config.yaml
n_layer: 10
d_model: 896
n_head: 7
n_kv_head: 7
head_dim: 64
d_mlp: 3584
vocab_size: 16384
activation: "gelu"
norm: "layernorm"
norm_place: "pre"
norm_eps: 1e-05
positions: "alibi"
qk_norm: false
attn_scale: 0.125
bias: "all"
tie_embeddings: true
parallel_block: false
init: "normal"
init_std_qkv: 0.0117
init_std_o: 0.0
init_std_up: 0.0117
init_std_down: 0.0
optimizer: "muon_variant"
lr: 0.0112
lr_mult_down: 1.5
beta1: 0.95
lr_head: 0.00535
grad_clip: 1.0
warmup_steps: 200
schedule: "wsd"
decay_fraction: 1.0
decay_shape: "linear"
final_lr_fraction: 0.0
batch_tokens: [65536, 131072]
seq_len: 512
doc_mask: true
train_tokens: 759700000
steps: 7942
dataset: "wikipedia_en"
MLP neurons of a small language model. Each row is named by its layer, matrix (down: output weights) and neuron, and shows model dimensions 48-143. Each number is 128 + 32 x the weight over its row's rms, rounded and kept within 0 to 255. Numbers have three digits each.
A block is one neuron, or neurons of one layer that tend to fire together. After each block is what it responds to, as a language model described it from the Wikipedia text at the highest values.

L3.down224:181140124158167075149131157091161106186128124094178106105121132061115096101167107162108110152101140119172094163162164149090194123108115099060145104161059110081142115116073151114120114163080127160214166078070095109176127081134118109120142113165155128173151115140164107138131154100114125167
L3.down1079:132112139138120146057117150133162153096104156108161123136149131136135087202117141118091167167143128129173161182167120093079113134129049117122137131152084106092156084158116189182121141105126104091139163119095137108137137106119169163119072174162091081126141198118122159131118072092150144166
L3.down1252:092096097082128146113129129076129140136157130123187087102204160115094100125133118162167124114114191093105246128173109108100179130127082093128133123204132140141148068119107138172100109166133184131159094085165112097121128125133119112123163113096119056121157130102156165081090096081097079086
L3.down3134:091129070124146131045142164184122125127110157110131111109085114081174112083124118131125158093080112144193132112156173137148092063162101153085141112191134132175098162055106079133144117115167128157118138077104094173170108132109124111099150075125147125114122116098134144192086169126158089169
Adjective-completing suffix pieces. Final word pieces that complete a split adjective or participle, such as rugg-ed, slop-py, health-ier, flex-ible, mud-dy, scold-ed, usually followed by a preposition or comma.

L6.down519:089173099090150150111101127105163114106175103072117078111114136087083094084162147162120130114156143158121180115079121115128117158142173144114094147129096144121173173139173073090161099065098114085102151180127104068124098111173102123139101127081062159111126115098152123153150162131082144135
L6.down844:097084187138155075133079074109186081147123149112155116126144154165119072123140125100135104140094199147062123130149131123173126078138146129081111123033130171095171092164148118102185147117105109180155163135101130087180158128192091135053194142074120148074095135121200110138112112154113153118
L6.down1911:063088165107129155159120089077153090097178108091164102125180085100139160155200177110088135138103136146090144087114142112148068149133124137147094147135109138115127162095130125069109119117129105123103089138071099173106124155117108158163115127066076104080112134121118139081128122170091117122
L6.down2898:117136131085129167125156123126141167104103143155098139139164126099133165145137113196089130205137174132089142126127115120106091134091096132098162151107174151155095170156070133175158144106101149115168150121087147140168117090134106157109106112076080155198142162147161143086143177132083134176
Pre-noun quantifiers and modifiers. Words opening a noun phrase before its head noun, mostly quantifiers and modifiers of plural groups (two, most, many, other, these, white), plus some first names and mid-word fragments.

L6.down1865:104142167051121118051104102110147114177166116143206103154179076148130132131089131094099173093177190156107147111115144150151160126149080098149046122123123130094134169091096124101061140093110075198124116198143144210186163115128148138110106162114101151165117144105118104120128142068119146164
L6.down2963:096114131122177132096140105085139173153203154182124200086149185160157104101107141179138087139154095139107133136140125183139140145155143181062139117107114127094101128119133123107104100078149089160097116173133138140149073116105105132131058129154143141127171066117063081152117133138153116172
L6.down3112:070137093122085158139111102131164122177130072200096137127166077074147186047132095158110133087151133063108155131138063122157106109141127146162182093049067095125125106106117114172107138094110114122089132136178154109139170098167084085124129139112149165109088136110182098153145140132092149189
L6.down3287:080179093140120122139125180113144179134124119184203142169115121035145167099106117138142085138129155150120101081121084141101138118124113143207123061093091128104173107148118135068145118102105160145153105129143135164087131117161130167127103122158155107138188154148130107196135167157176128156
Foreign-word fragments. Subword pieces inside non-English words and names, mostly German (ih-re, General der, Kle-ine, F-ra-unhofer), also Italian surnames and Latin (Ca-esar, et seq).

L3.down2216:126165154055062170112137115143123124098113112141116156158123102134125082115090130111121095122160139054130118096145208158143103059102175072119131140151183141128118081133106106184123139138178186139090149153154104168133128177150185180086148106128149146102098157112123098165185097153135096143
L3.down2665:104125083149106151136134100144091160117097152148131184137130109144119120125105141113186135139112143124109077077084151088113143050086132162132078110053186134129181145121088097135123091130147115094153079077123162161108118097134209103154093094137130182098128101081219173132116147099090166123
L3.down2752:152118112130083136116146181153122205126125135085076083104177135142138152119128146156080159136098182158117070106117124133120161130126089132124132164118131101176155102124108110093174156099132106179109163115100146115123166134047176170137101167122140194122167145132070107120194086194177106098
L3.down2859:112132159097090135102139110144170073100144150178136085168182115102135079188137150154104134135133147108189157117115107160068067170179165119044140111085073088160152094120170087157111094097096105142105125132177032133082129150169135063092137119140103133174083112154126136109136116078151180139
Early pieces in split words. The second subword piece of a word that a single capital or lowercase letter begins, mostly names and titles, as in p-ine-apple, By-e, P-ue-blito, o-z-one.

L6.down505:121168152100135151121107169136132141106074100070176138142144118100136111164144131139100194114124142107104126148115090118142135163168135142189136175098116075111093097052153076167130097161174127146148186120087123089084093110102126145140132124171118116126059124167108111141132160157121105146
L6.down1289:157144112099131089171106116108112157166107108090136165120135090072102122153071090133140121122078141099127100153180122094158155092132097145083131111096075117141167151103099144100158100120123150148180128178144141125177155103146118124101155159140184067170075184083146103178142140120147128163
L6.down3063:163136124121114110146127119130107152113100143115145146058184175154116203179136127090137104120073077143129102114097116173146134146142106115130108143181171071100156101085126107098149132107079169113145117110147143118138213157119096156152143087175103037105136159137090113163131085096189133212
L6.down3326:170118094101094072112167094157127156125132146139142141126110120131144086104137167093092189132169166206091142082202122165126156105138112090103140122084114116150139142069138154122144089096109111120084106144216134058061151088092133088091118095146083087143033126119171083152126088155155131165
Military history, Slavic names. Function words and word pieces in war and military-unit narratives (as a, in, near, 9th), plus pieces inside Slavic/East European names (Oleksiy, Zakirovich, Kędzierzyn).

L3.down415:112165127137132106132115141137078105192089120088084087150132157101108129079144124105131157094105141112109105096173082135123161145138090118146106065108126164124096115096058152099143154179115116179108128129099139124138094168103124142163121132161109078128171150047140102153081093143141095096
L3.down841:130159081096170136105120148168079084143165107088133141119101107106166113110071093127124161121156103155131164116143137131114115104161110123128116157128142099116106168124115142128069071154134123090079140085106110127112167085114177191144176104146104125047111145104135148198138101125161094205
L3.down2446:114140146180117091121091128127143106195149084123127127111062109145116121112177124125144112102122122109114148151146133148166132134188141135082100119149084156131136074124093112109136130102145139065103095108106086070108126105164066181130139091163140113142185155115062102121133124090131157107
L3.down3464:136178089053203119122120110114145100164116180115111166168135145138119131123119120035105107133077157107120106176127089091134128174095114143120105132117135177106145148139087106095088133134090043085104096111095109113114087137072120157107136153104104160070157071087092088101149144156158107132
Clause-linking verbs and relatives. Fires on the main verb or relative word that opens a new predicate after a subject or comma, such as which, led, described, compared.

L3.down346:093137126123101062105098142161178151119127181132149142170164134123060189121148112189116135118160099152099172149073108190119131166090072155124185160189087071183141133166125107110148132114109071130171154084133171143167121134129154096108091105114139181132191141125119074183156074057169047083
L3.down1090:120149140138116174152114139144158152099177112103107116131147125130111099135133167124093223086146134111125164137093094112122108097136156113150139129152116064185164127175137126069095125163098197101143091066119071084124127130097149107113135174137164141068176142105149105138155096176150129124
L3.down1478:169137159127097120138146139145091098131116114126207140106125100126120103129131143191152162140109068172132169150112094160157123090112142170121140054170075133090149109141171140098107153177136144088067207125114050170122133151131108139088095105205096089143181137165140118137143117212153127129
L3.down1630:181155132145084109173164184138165125194121136144123105107089108138112093146061106111142165083174161099069119058115100130113123081171150148082123165117179145101091138155114106118146149191154119123107055103096125082106152102164156137155166115044173134093136141109155139168128093133105129081
Table cells and decimals. Tokens inside Wikipedia tables and stat lists, mostly header cells and pipes (Writer(s), Role |) and final digits of decimals or percentages (36.1, 4.1%).

L3.down18:114068161093116162148105158095157162111135093113050130090096126182184126120163121108136100196092091233152159090150105154132129178130132043071139122098120118131147087154155086092118151088173118138195152147131130126129163149096122151084113149116115152073110126161108080100078103098129150129
L3.down741:134108169137134152182130130123155170117161095091181171169171129129182119169171159190103098112159129168067161124110119093144068103143117136104175139165192108149140176149125078146087147161167157136143161087060110157098118151137159154108142147089135166098123136128120101122107110039120132113
L3.down2283:134086095096147142148121100094196134081168083166140174187132138114186167125080099129198148148143162165123111094089140079169109123160109187035053138137151138096121151119109080144073130153140092104164102187065119104106180147105091197153131106146078104090084148171116125111112090152158124075
L3.down2989:107113136065117137182152115105128137119137060128142183121134140134207087128195129101132107132105086184160170085088139112129105121183112118101095141157137109082148141136136066125119174163136119131172089144098112132152078168111131128093124124079069146057097126056105144135090115114116175129
Quantity words before plural nouns. Quantifiers and counts that come right before a plural noun, such as "of" in a number of or no. of, two/three people, several, many, other, and digits in Children: 2 or table counts.

L3.down416:112102107146138163109142125146168143188127150062110163121124087101138123126160076190189137196120133064097155095139118184119144127133162123122096126161159146124148140162129104118099157177086106070139133080100078160135098115090163103143097139074139148195088137073069106161183113107111170066
L3.down599:097188131216157082151168167107137158133115191048094131158127080105154106152134099163160130124167112060175204087189156112162156153082115148141049159116170137142148107112172149163108155146151087073119167091135084122122143138110051128169151134129135136132132110100109139115146144094120104092
L3.down1379:180078125107161181112145105121114127173138117092099129177102136116109133144187144160151085112114182134131178109117071156098123121115159102090065144117096163110119179137114133090094142128128100145133094093116156169139083128098122177160150100139076129141126079067090155099118087096091089164
L3.down2187:145108138186148128149175151099150073150071129083122090121113108095109123094160133162112109141128142123113186148131102204112106095123146099086103156154093137093159182131158090114206139075176122139141092142075089128130095089095098137175080160093133117134133093098108139104152165145133132125
Before a named person. Fires on the word just before a person's name, mostly prepositions or colons after relation words, as in married to, directed by, colleague, brother of.

L6.down1104:093104089130138135169140154098100044127099085127127120180090085108084152104121082110147119120146156097199072121111140077153084099126081121142132119255128131125096120121186091138135071109148133146131167133142158076076106136080169117135124139133105149171152075109173155120157131121128147123
L6.down2428:109126157128147182153141194122115126097113072110109091218178082132121141113089122094122159173134059115126068187062121100154104061134105132162153181181125162109089069106131174110169171097143092142169084150140179095115138125097144146197132118119186130149156117104171129139092099112203142101
L6.down2580:136103152139131138092108114113119114182114114099134130112120146134130131135176067117117116099155113184137179112128161127096076068157174163127136100185172131120164100091131133143050115127150151182133098140059111131159188202130097114096139145090174135170112166136096118107131213168151132133
L6.down3409:176095121152126139127066166122107176118086148138127140144123135169129136144152111118152128159132118167146092097136124149123175121121151127104141103223166101128066142130094135116102095089126140164150106187131146105079094127068127175135135145101135081112115164194138119127163131140105115129
Year prefix "20". The token "20" opening a 2000s/2020s year, split off before the final digits, in dates, tables, citations and prose, e.g. 2004, 2011, 2022.

L6.down254:144010154139105131162093094128127105085067154153093205147190102124100125152097097094115096090112124126200127068105094140155163132121112077145088120166119065152105159109152152117141069103122113120073117134165132066106129095100097182140175124095114132185129108176142129133115082150161122148
L6.down416:167091085145157135120089104134172085120117112148164122156156145138174202151135147079142061152104193143102111086121135144114130109156079090126088169236156158138149136111137147104100159103123106083142153108108147181167111128127156123083092110090161060137182118192104144117153119116168112156
L6.down638:132067146116143140131127122136157147162167147106132126140152121169125143134101120096163111121084152139111121069112103143128141111128189137093126135255083078131103122122126134127166167133121124113114137109069102100167079142084122173061171133123147077132135139129097113107095164099116137141
L6.down731:133145088113146158091108136127133121124188145098039134126144135098112090133112165118078123129132117147145150109153180142118145179198180111145158121227109134162083111096080106159121118182146114050107097168076093154132146142133147149134131142151147080104148129134135165126110137117134162153
Opening quotes before titles. Opening quotation marks that begin a song, track or TV-episode title (e.g. "Athena, "Fire Ant), sometimes quoted phrases, plus occasional opening parentheses or heading marks.

L2.down2111:166124089155121120129177158124124100134106112118158113117098100132128135090200142124202128099158171144080180162196126198078151135139125123140107153223120071148142113147108084113145122134133132099173123156170093187133118145156081117181121081118170094096085121119121145139147133163111126150
Word just before a named party. Prepositions and relational verbs directly before a named person or group, such as by, of, married, born to, starring, against.

L2.down1448:143136141083163107093108119143153201125062122066086102089099202154103103094100150125140097157149081128148155121102157104124104135156096092119094154087125134128133105123100184146040151163133092102128142085178082188140164154127163123092129106105151173156080150117114158088069105113116129102
Mid-word fragments. Second word-piece inside a split-up word, usually foreign names, right after a capital first piece, e.g. T-et-rarchy, T-up-olev, Q-un-ari.

L6.down64:129154146085038172122187091130162130154164145140156128141102167111105127125101152139127133144128142142144081131111115161101094098148191159221155180107110191095134071174172116095164068164155163145173058142125102103141131151122172133151098111073117116149118147167145138116111169127152124119
L6.down179:176109128155133140170172108089154105122146096135118157140121197157154125092105082125118100126067134138139074106178156108136137127104199122117155141129121126169153151210124127155199150131155149055152115172093134112146136148101127129111151099067123150119093092160124134128133204145185206086
L6.down358:136142115095080141120144137136132136093147147109162191150150134160092153095090153180080158145161173093137131133121168107145156123176066136141114121169187129165122164161125116169149094105124101118163138143115043147137102149182199133060079126141138091086145132147141106109162195153160158126
L6.down1949:123184091132148140129138132046116149112140114129131167146192124183123149136116139119118086125080162159144125105163177145109114133118112137152131134175109080139125098114115112048146095111150119087163083146129143172143136173112162172106139162099124065080089118163141066105170115146152105169
Category head nouns. Head nouns naming what an entity is in definitional or appositive phrases, e.g. "is an American television sitcom", "a company", "an agency"; occasionally a following which/that.

L6.down197:137127136094127101181184128158093105121106089195129150157092119120106157123134110134112090144124175137178132102113114138144089126145092114184035127181191158084160158155164166146137107129118116163146139121110120113071098063163110107169153177142131121121115158134078166155080174134141097156
L6.down1844:116110111087126118125080078129111143107159132089146121164164129214164072093147112147086150159084051121130185150156107094108068134159144160072171182110211148155170173204101133135116104139155153122112132123108117087131185109125124128143118178127173126134100162078090117147096147134084140102
L6.down2014:126137063070135148106131118124112164107154125182151152185141151158121149159113101149131148145130125140150074075142086106130090146152104117128116081233164157077162153143116123134131100082110177081112151122134079087056181086129141131120118098139111138095087171107137178122107152157147130137
L6.down2511:139177144122125117092141136107145070054139123096137171228148113060150189150157178129129115115144138151181063123080160110122181176175125094204143095122042140133146203129156106130131089118149141130131140102060080097095148074112136077132140059111124126147088144158125167085104133196170128133
Verb stems in predicates. First piece of a main verb where the predicate begins, often a stem awaiting its ending, e.g. organ(ize), capt(uring), urg(ed), mostly after to, and, or the subject.

L3.down1249:131192073092109100120138142075094141078080097134107157074157197128115103177127081132137180117163137070119189147109158137139152112154099120204055174183081160111120145170161116156117096120148180163093113135157130168140110107100114160123153138167183139173097137123122134076110095129084139127
L3.down2331:103221077136143047125150141112122130169080107123113130147151118108128165106085140087096118180130128167145175093134066144129087157107105169110119131143101158105183185138159127085135166146132117045144150147199122139113116133131148167149120137089104190155152169109149099150099099124192155158
L3.down2910:158174172125100084169115160096123127166166082069116203131065167142182120089089110100158141121168112128070130102109139133168171118105175139133138110165139139108180149142091088117077071185176140164138113077101133110158173169083112145092100156109120111095144120082102194109102187161146094118
L3.down3049:134087083142136110149057085109109130129160137146142137156165133098060115140143125108102103083089144152136104111130113102111134132079125171102104097153141143172195105145077105106119184157134115073144120119107100213139172129056102154180151162158101161155126178157134113163116075115103134104
Year century prefix. Century digits opening a written year, such as 19 or 20 in 1980, 2010 and 1900s, in dates and filmographies; occasionally Film in table rows.

L3.down268:146123095122160074136149120151177069103173143156097199105110149088083182089151030124223188152095130128176140158125132158080154136136154154160094110156155088130110126119122097183113125105141160042115165160151102147170153114146178200173103119126168132136148209078141163132070117067108171078
L3.down740:188107167125157130084142111101133168101166107108157138169174137114151172055101117143112129138140127176105160149124108134137099184141196175099082120183152157179122177122094119127084126121167185078073152183176154182255148157139107142098152083145108170130116169137162154124118096118111170097
L3.down2649:153130088135170185123089126051141146115179095107154159175135156156140094128087128116142096158104146159039129116087152117199128134093114137109146120175163209172149129183134085114075207119155112087163111185130090149193116181128169214172206147161156114161095124119117154166177095121190209140
L3.down2788:061095071090114123140109092132134091124140152130122153165210130122111138121119084168111143145102116115152179119095130178156123179151159124107167177192135184094104117174112149080131138111077119111139175156141160114127140118091146098092124116168106150187164179139120144156139098114130107144
Year-number onset. The space token just before a year number, after "in", "In", a month name, or a date comma, as in "in 1969" or "March 10, 1882".

L3.down2089:159161131113157126147118064113144113126176080184120106109130097150145165157160124144138095134141141162071102095155146062132136099139133121094092155207150132074131118151162071099113108080133123044127137113130129185173127121139145126157142148096164154108159118147111147116177111097112111118
L3.down2802:142120132132175186125132078101109120097143147122089120107061162143151186121099126118128155108100150164125093164087105121046113144146104117103136118151135100096075126160130150110133073202109048069089091096168130141181121107162124145119115142126126168105159199159109212123137113179132120167
L3.down3024:158115156147113162181115134130141118149157104115103149120133183131084130154104119146083115151140158149124125172076079087139139109134163137125097111126178106109107097146160164155105101050157115086192123138102100165088088084092157078074193145145127076185051137159114191123106148132210174113
L3.down3097:143137150096132114113120133129085111172155069106066142179155100117107119125144135137130141084134121094102083097108157146083116094134218143165103141177104115133137163148131148080075162094138135004166100075074085132136116100138135130125120135120150103157125124090082108113156128140133148150
Opening quote or parenthesis. Opening quote or bracket starting a quoted or parenthetical insert, above all nicknames between first and last name in band or candidate lists (Marcin "Martinez"), also titles and abbreviations like (L2).

L2.down1011:169175109176131169157148102090139142183117079120150136140098179123176104096198149077142150115175092101096130095183142081208127141060163209165188134123143149100094135214203143067104118191130134140132107135129128148196161121149094172100151145108168134188064146112159157085167152147111189104
Year century prefix. First two-digit piece of a four-digit year (19, 20, 18, 17), in dates, "In 1939", and table rows of biographies and histories.

L2.down814:136070090117100129158097203117142166104151154123154147088114192076152104163180134072099166111119142180113122160167159062057115125087187141159113167164150135125185116174108120135121119161160150151116098073119116109150127112145126096132127139051103111133169157080122169110128168106154153171
Word-completing suffixes, " and". Final subword pieces that finish adjectives or participles (accur-ate, decor-ative, punch-y, adjust-able), plus " and" joining two words in a list.

L2.down1602:128158103113139124123099118113086170138077070155135124175154155150073168145160097115187123177083140062105101196128132120158155133106172142118126205172203143036073103124135085083050149158145119043088140126204142119162106138109139153148136133136119153135121144127159182104101088076131114156
Opening parenthesis. The opening parenthesis token after a name, title or term, beginning a gloss such as dates, born year, abbreviation, country code or alias.

L6.down357:122179145096140108232137152100098117140147152141141174101154162088078129127102020130146118090100136092179163146107115153132115152112176146122114153052175127122104126183104156150155106181137144148108196177142103185119121057074165136116108155147121098221163090086131116146084152137131119087
L6.down1661:095133106119132134139149163168163086123116117132129116133098089130110084140110142115128123112111146115119142092143187139161139077127162141162133151143056143121084138176106107140125101138208105155123148192145147126141144099152038102157107120087154162070132128103165151144113133125149139129
L6.down1756:134101062133078127120109096114151136103137128121167092180079143130172146151177113119104134190097195155157104125112081165119161111114086119044074134095149109176167129146158172086112140180128055118101122156146117166142113123116099192139140109123190148135138129114074085132110146066164136129
L6.down2521:132105107104083118097129118180114103181123138160130152162101149183088155139155135160147181102126123105121083121134103078131194219170083113143139116144116091129152135124178150156171102127145151108145081129131100113134152158101059081128108109171168096090108117130136061097142139097145122173
Short adjective stems. Short adjective or adverb stems (often before a suffix like -er or -ing) such as deep, strong, hard, cool, close, thick.

L3.down807:151092114139172118121114095166108101128138159148133114131105138146116135078165098166146141128107135139127126155114113131145140127093161166141136120197151132081151111150094176131113138105111115070093105145093129063113135115154061109130083103095166156119134128139132102183076104158195145084
L3.down2347:156131169120160188154138136124102117126167153184136184129138166128165136087127104144164095122125166109120197098140147145098118127125077135139109126181097157108100103140129179044115136144068140080081112067126156164181073108159071063088103125102088120093143080115073036144154112088076119120
L3.down2542:114116140168124161094107105072138098099162127089107106074120127142117095094093145142105162196149138104088050094125116138158108153150155145169113040102142094100133142130130142152101117141141170028146077080109145138070098143180156158150098138135097117187166067151094084100151115132167096157
L3.down2881:168140109092120131094146123118141145153074136065128068130194107131122128146112196179137125157124158140095156074151183121082082159117153129141146175153125101121129212080116133129123126131113158075149151058116089158111119143121097123171114132171103113100138139132140123118151079126126087106
Mid-word pieces, military names. Inner word-piece fragments of longer words such as ster-e-oelectronic, hy-gi-ene and therap-e-utic, plus the second word of military names like Air Army, World War, Central Military.

L2.down691:111128129094087076165136067127111135149107166100070127144108176158120092101123150155162120188174222111102158118187096085117126151151128086130072114174085117128124131095072161135111100187165058091197087100133146126101133146169125136128126114077114156105140080098080088138164111094082121115
Military and security terms. Tokens completing words about armed forces, policing and conflict, often word endings, such as uprising, Coast Guard, police, terrorist, counter-attack, forces, divisions. Weaker hits are unrelated word-final pieces like Kayak, Cheetah, catalyst.

L3.down1920:115067101111119104161117133144107082059158138121116125085124061153145090111092150140085144149111154222164115119142127129122170092167122070130097091162146130114148145134103132151174128171138096147193129113129178074174108117164068135145094150144122151108115102144128113109117179089159110113
L3.down2011:120132139077092148135094129145060114082095142101184151124094118152130104182133154152072155144161143121154105119129092127133085123172163174136135152128105065156094051164080070146077150111186156109157120129119119081092131110162150086150138123098084119191121087060066120186128061135143114180
L3.down2067:138073135102076104108141118162113113081148167117156166170137224150164145147126135114109140122134134133199121080125130096102144104107104130137125089166081107112131128110155132112122104146126108149145173121131113116177125111128123177119104124094159092130121122151167120068118086099161145159
L3.down2915:116071102152060136142116113155084108127121154066099104107114158089114167130123128091071087179185132119164106069126135130175106133189122105161159114154127115169092120151144153137159128126164093154185114120093124101100128181113072168140142163115127195135203116163098064078128143155137091100
Political and military conflict terms. Nouns for political or armed groups and struggles, often the last piece of a split word: uprising, factions, rebel, revolts, occupation, forces, election.

L6.down1683:125086138119146096152138114151129166075081125107144101072148133132124154098150140112133183140143153126143119066125096117115155156205073083091111138175099117108079115138129119088160131093163074109187158141143142128106168154120090137128088139127113134131101130144129097115143202075116129170
L6.down2606:145125083133109154118114147151142143087150171160164066101114087160095151102171100096120153115154111110165160152085139126163124180038137128132110133137179192099162130143087134103074128123144102109138094171149069125115199144124118122198160082129093129118141129128086163097124117163170165152
L6.down2792:090133138187090098116159122136080118129106080166112189166107191119122132098104129153131146110149158141131177130163139133137131116095112064159116157120149135099102153127100149153096181123091140124136112094169140054079175107170083176092077101157082151137155103126119104081134071147134069147
L6.down3455:173051109184127068128148163114120099116177163200162148133153124101108127179088137139059093118218136093114125123058105080113144147098147151128156118141181199134145101160127182119156136132114139144161169151096121094176123153181154153109166141154156146093076177086077121108123134147174181173
Military and war context. Tokens of all kinds inside texts on military history, warfare and weapons, such as unit, battle and artillery accounts: counter-att(ack), 19(43), its regiments.

L2.down2453:135079119103158166093186207098133068071067125028112134131155147090129089119127151113118150155134149189104149070095148126113156124099092162155151087120134105118195108149149084066147171143170118068107100138134117180105112123144156156135131142160109198163097170156216120174121142124140114145
Infobox and table numerics. Decimal points, digits and leading list dashes in structured Wikipedia data such as climate tables, census demographics and infobox fields (58.1, 81.8%, "- Elevation"); weaker on scattered word pieces in prose.

L3.down332:136191191156158119109140108136139088117106081105120101136103158151120110155162102136143119103079207156178085133178174129133149163169132080097134110128132170143116131113099057100111081126147151158158108128149092144132140097145141091102154165121102148028127105101119146105122140089187096135
L3.down742:171135091140117127115152088124154123119081113106138126160148137093097101074095057071169132096039204100082161127141148145094171153148161130156172173116150093117154165166097110137149125156103167105132120077143132124166121111151158120125097092128122183078123126134150076111140104096093113113
L3.down1887:081117159143152129067160111156100081126119106086157123132108168145154146081160083146096124102110181142147124137159119142128138113163088104154134079139147096169128158172118080137178096141124149160115156148118135139127100079102132145148132135160177136057116128074152100132106113102159103174
L3.down1889:129128113152181120118197122146112100186111127080154130193099137121129113158125092083159107106102145176151152121118095151130168091150084085152095145177145115176133177188081062114148116096136122136110162095083096165141074123055137173083115101083136139033158131123123100079112150075088096154
Sentence-opening phrase end. The comma or final noun closing an introductory adverbial phrase before the main clause, as in "After his death," "In 1801," "Refusing to do so,".

L2.down1036:138116099097153140121105080127163081132170125130112126128137153116142140117134043142173168110101111089129101172114147181187069099111150109201121130190109197132146149168091119099087073097099127160135156105150129158131135196167153159163155135126104101149155125085169122106167142079088162194
Year-start token before dates. The space or first digits (19, 20, 18) beginning a year after in, since, until, or of, e.g. "in 1927", "Since 2003", "until 1932".

L6.down675:123102131095125119162156104140148156132175110107165136133139163142171119148038105118136077080134102153106102093084120201122112108156095158185125168212124144058137096146150095163046104140184087148216140177159140130168157092158135055149125114089137125174065112149167069151150096141148122128
L6.down1815:147122116145125111168107123112137174119169165132142120183172138093155081131137142128133092102119178069175072089152187147107037146108107157117124181147090132061148153144177063073176225123128135128152171190124152121164103108063134111181183125108121079157132111103113111173054141093088180156
L6.down1868:128152101103068116155155116095139143119153140135129195110102122153094107119093165149075110106098130127121085156173074161097119125158113127132128117138192117108118065091129129135183118187116075141147199186157145129097118146136107141145087147126088156123103154091095074095163125152126149203
L6.down3285:114123131142124111163097127086152157196120065133110136099184150118114053122115093104195099135142150131152153084142126093088143125144194129141144160090076143104136123154060144152140099120152100160199118138107129190059133140095161109116158130191125111151152058159155154140131067135127045157
Year-ending and decimal digits. Final digit pieces of numbers, mostly the last two digits of years in biography dates (19'52', 19'83') and decimals in tables (37.'9').

L6.down645:076108164145072186133147179115159136133142061115144157128115144081110125167148158188099122137112170108112085110118153122144139138119180143110133161193103146144133108096118096108125151076117135099110104123110101073109080109089143145164159143081104194127111072190108139139083158138137165127
L6.down650:095186122168081113108129142124173118117161147166109090131130156079129102153176138098111179104146136122046182203099121101129116158134169178132107161107158124162123133050066188175099148066133135146125115103099125139103138133169151136160089180110136149122133136125141126143114192115134171077
L6.down2165:088152116163113133130137154127143166101106111100122159108187136157140120092089187150107116122113195084134117134157116095120123136112149113081096215200108142086125121125138136075093149122136109088099149144129138135087132100187150138136163128101141095158144107112137143132126166073149130176
L6.down2638:127160139129100092113124146161148122103127147129160100096157171161154113127075103184114099151126158096148157174170094095178178102114142134121140127160159143121145203092099113108108120122044142157133154111018132118148153120118146130146119131070117092159114106111084141167125160147106142133
Space before year. The space or opening parenthesis just before a four-digit year, after months, "in", commas, "to", or table pipes, e.g. "May 1, 1989", "| 2008".

L6.down110:099117147102158100101157183116103226147110155133058145119062153160096070138142158136145128140162120082152119154144091185142094106135099126139191152122131173102110153151102113112118166118122136126168142122117147192079095074136107110146161103075146125130109118130109075158070122111073106151
L6.down1154:125127154161111136095067132134105141077150164140061094096118142163026108137159105128146116225113076102157075146145154107158098090123141103095178145255089127108141088056135092127154214140161113165163119097093118101123120178063110102126094115135134150096141189194069130136099137111121095109
L6.down1429:142139132145170110122151145124133109146171134104150090160128109135124066165110172186102167154119105099077161054098097137142090142132122076162134106113127142167130093134126117113109053125214106130120142105109121123098130121079092141128129144151175148130131139062104148116150124160174158102
L6.down3477:127108135140137119135143125148110094123115135082098057138131097104102091153169117124140130092115090109124126119094136175140085123181127127114129157099114137141103127111124130105231129142182097134115148139103182128146098148144086127113185123096160164198107140144083148099159170186096170117
Before a person's name. The token just before a person's full name, such as a role word (publisher, vocalist), by, as, a comma, or a colon or table pipe.

L2.down3402:082131119025135150128160109110221084082173089173132209085110124134164078132156116120119146092159148157136172113120090101121102164123143123111172172166116125123132140197099020102154181139116163099131156122139132085158144147072168147132109102070104171120147124169117104075092094086095143150
Small counts and quantifiers. Small cardinal numbers and quantity words (two, three, several, various, no) introducing a counted noun, plus single digits in certifications and scores.

L3.down2058:186142103170085168140114076150146159088178125120160107123129137110128069160150113101131123102086122100167137098116142114138082125147067177157098150122136129156098142185124146131097124136093137117107107170140116093108132176126134107124136046126133166128118103144088113120191172045134141140
L3.down2610:152083151112175143097125160129074174165077134125141111084103140130119139182094130107136150120089198166156106121119129151133161119138116126125134100113152164211054160122165091123106168155090132193129104128096174148144155152164161117108099131115157145133112099115128096170128158138124103109
L3.down3462:119063165150092116090116170134119116195138106163116098123111127127143156157081167168125088111133172074152113083159084157184086114190065116134174116129150104100099133073076102129181140118128105148139064109098114118114113182149163102168107189120134000132160155184175145142068086066122142137
L3.down3477:172234130145115119118141123150186130098123082141103184162148060104102109117153129108146071063089136235081178075109084128120117097101087078197137134163141148146104152162208076144111136191078150153105175139125072136084152152091147149102139092129055163116109198090090129162139149147187121110
Article openings and table headers. Fires on the first verb (is/was) right after a Wikipedia article's title-subject in its opening sentence, and on words in table header rows (Match details, Event, Date).

L2.down1581:165100138096134128149139080172180145101128120107143149117158168125114131120100128156118108128093121097119130120109150153119138161089114158121090126092146093097112071044146159161144099091144077111118144134101148180153118102113159151165072116124156113142121122129099138129113164090141127152
Mid-word subword fragments. Middle fragments inside long, rare words split into several pieces, mostly scientific or technical terms, such as thrombocy-t-osis, metab-ol-ism, cyl-ind-rical.

L2.down414:123179138148202112053106111089179084130083113105193150144141117159121166110102110129124082152115160153112189098109124168180128157125127105125189143059128152133167120092097122152113194071156150135127151168093109113171158162150051163132178112110177122135169132039140128107134111104123129132
Intro-phrase closing commas. Commas ending a sentence-opening phrase before the main clause, as in "In 2013," or "Historically,"; also closing parentheses after dates and first letters of capitalized names.

L2.down1694:155189110160119085118066154071132122189105186171143137153135096188128075148080151161079135085112199121127086159124160153131179123130158162154154140114052093174181149128103128135105117112112092107170158158089126107070114105146140113091073167140173157111123123153121095152068116092158151140
Article-opening definitional predicates. Function words in Wikipedia lead sentences about a subject, just before its defining details: is, was, born in, song by, daughter of.

L6.down1052:195138157142171159146197143116092141084137104118129146144076138174135145149097160148155193124124130105149139094139096131091114145108116126136147125081159092129126123128090078122147115103178053140061093120127135093128150180104095094150181174081081102132115117134078100095191153122137170164
L6.down1066:160091162138209108142093121076107105133149148079075158120115097131124076114113081159125147174117177096161138109162135164106110087099124038106164109185199087155126092122120143056116170102205121129137116110122074123112116095223100140061145137096064140045125115124144127083134141082120111119
L6.down1502:157148112085102174147151140120137083133170136064097169209105089113173145171114121092156131217113167131111077161089149173102115128158151116137124141165166143133087122185162122168163153075117095091131135122095068087105148110129132124163114168085129066123146081085151128169128137102107084126
L6.down2105:098140105108090100148089167155103129119128087118093097119121100138141117130151139189115133138089104074130180132108144134135114118120085094125051172067136113130152148142214153156152121137137152117101134084126131106128158116126145137114168129078116113119179123099148108107117150087058091132
Sentence-initial clause end. The last token of an opening adverbial or subordinate clause, just before the comma and main clause, e.g. "In 1975", "At this time", "In addition".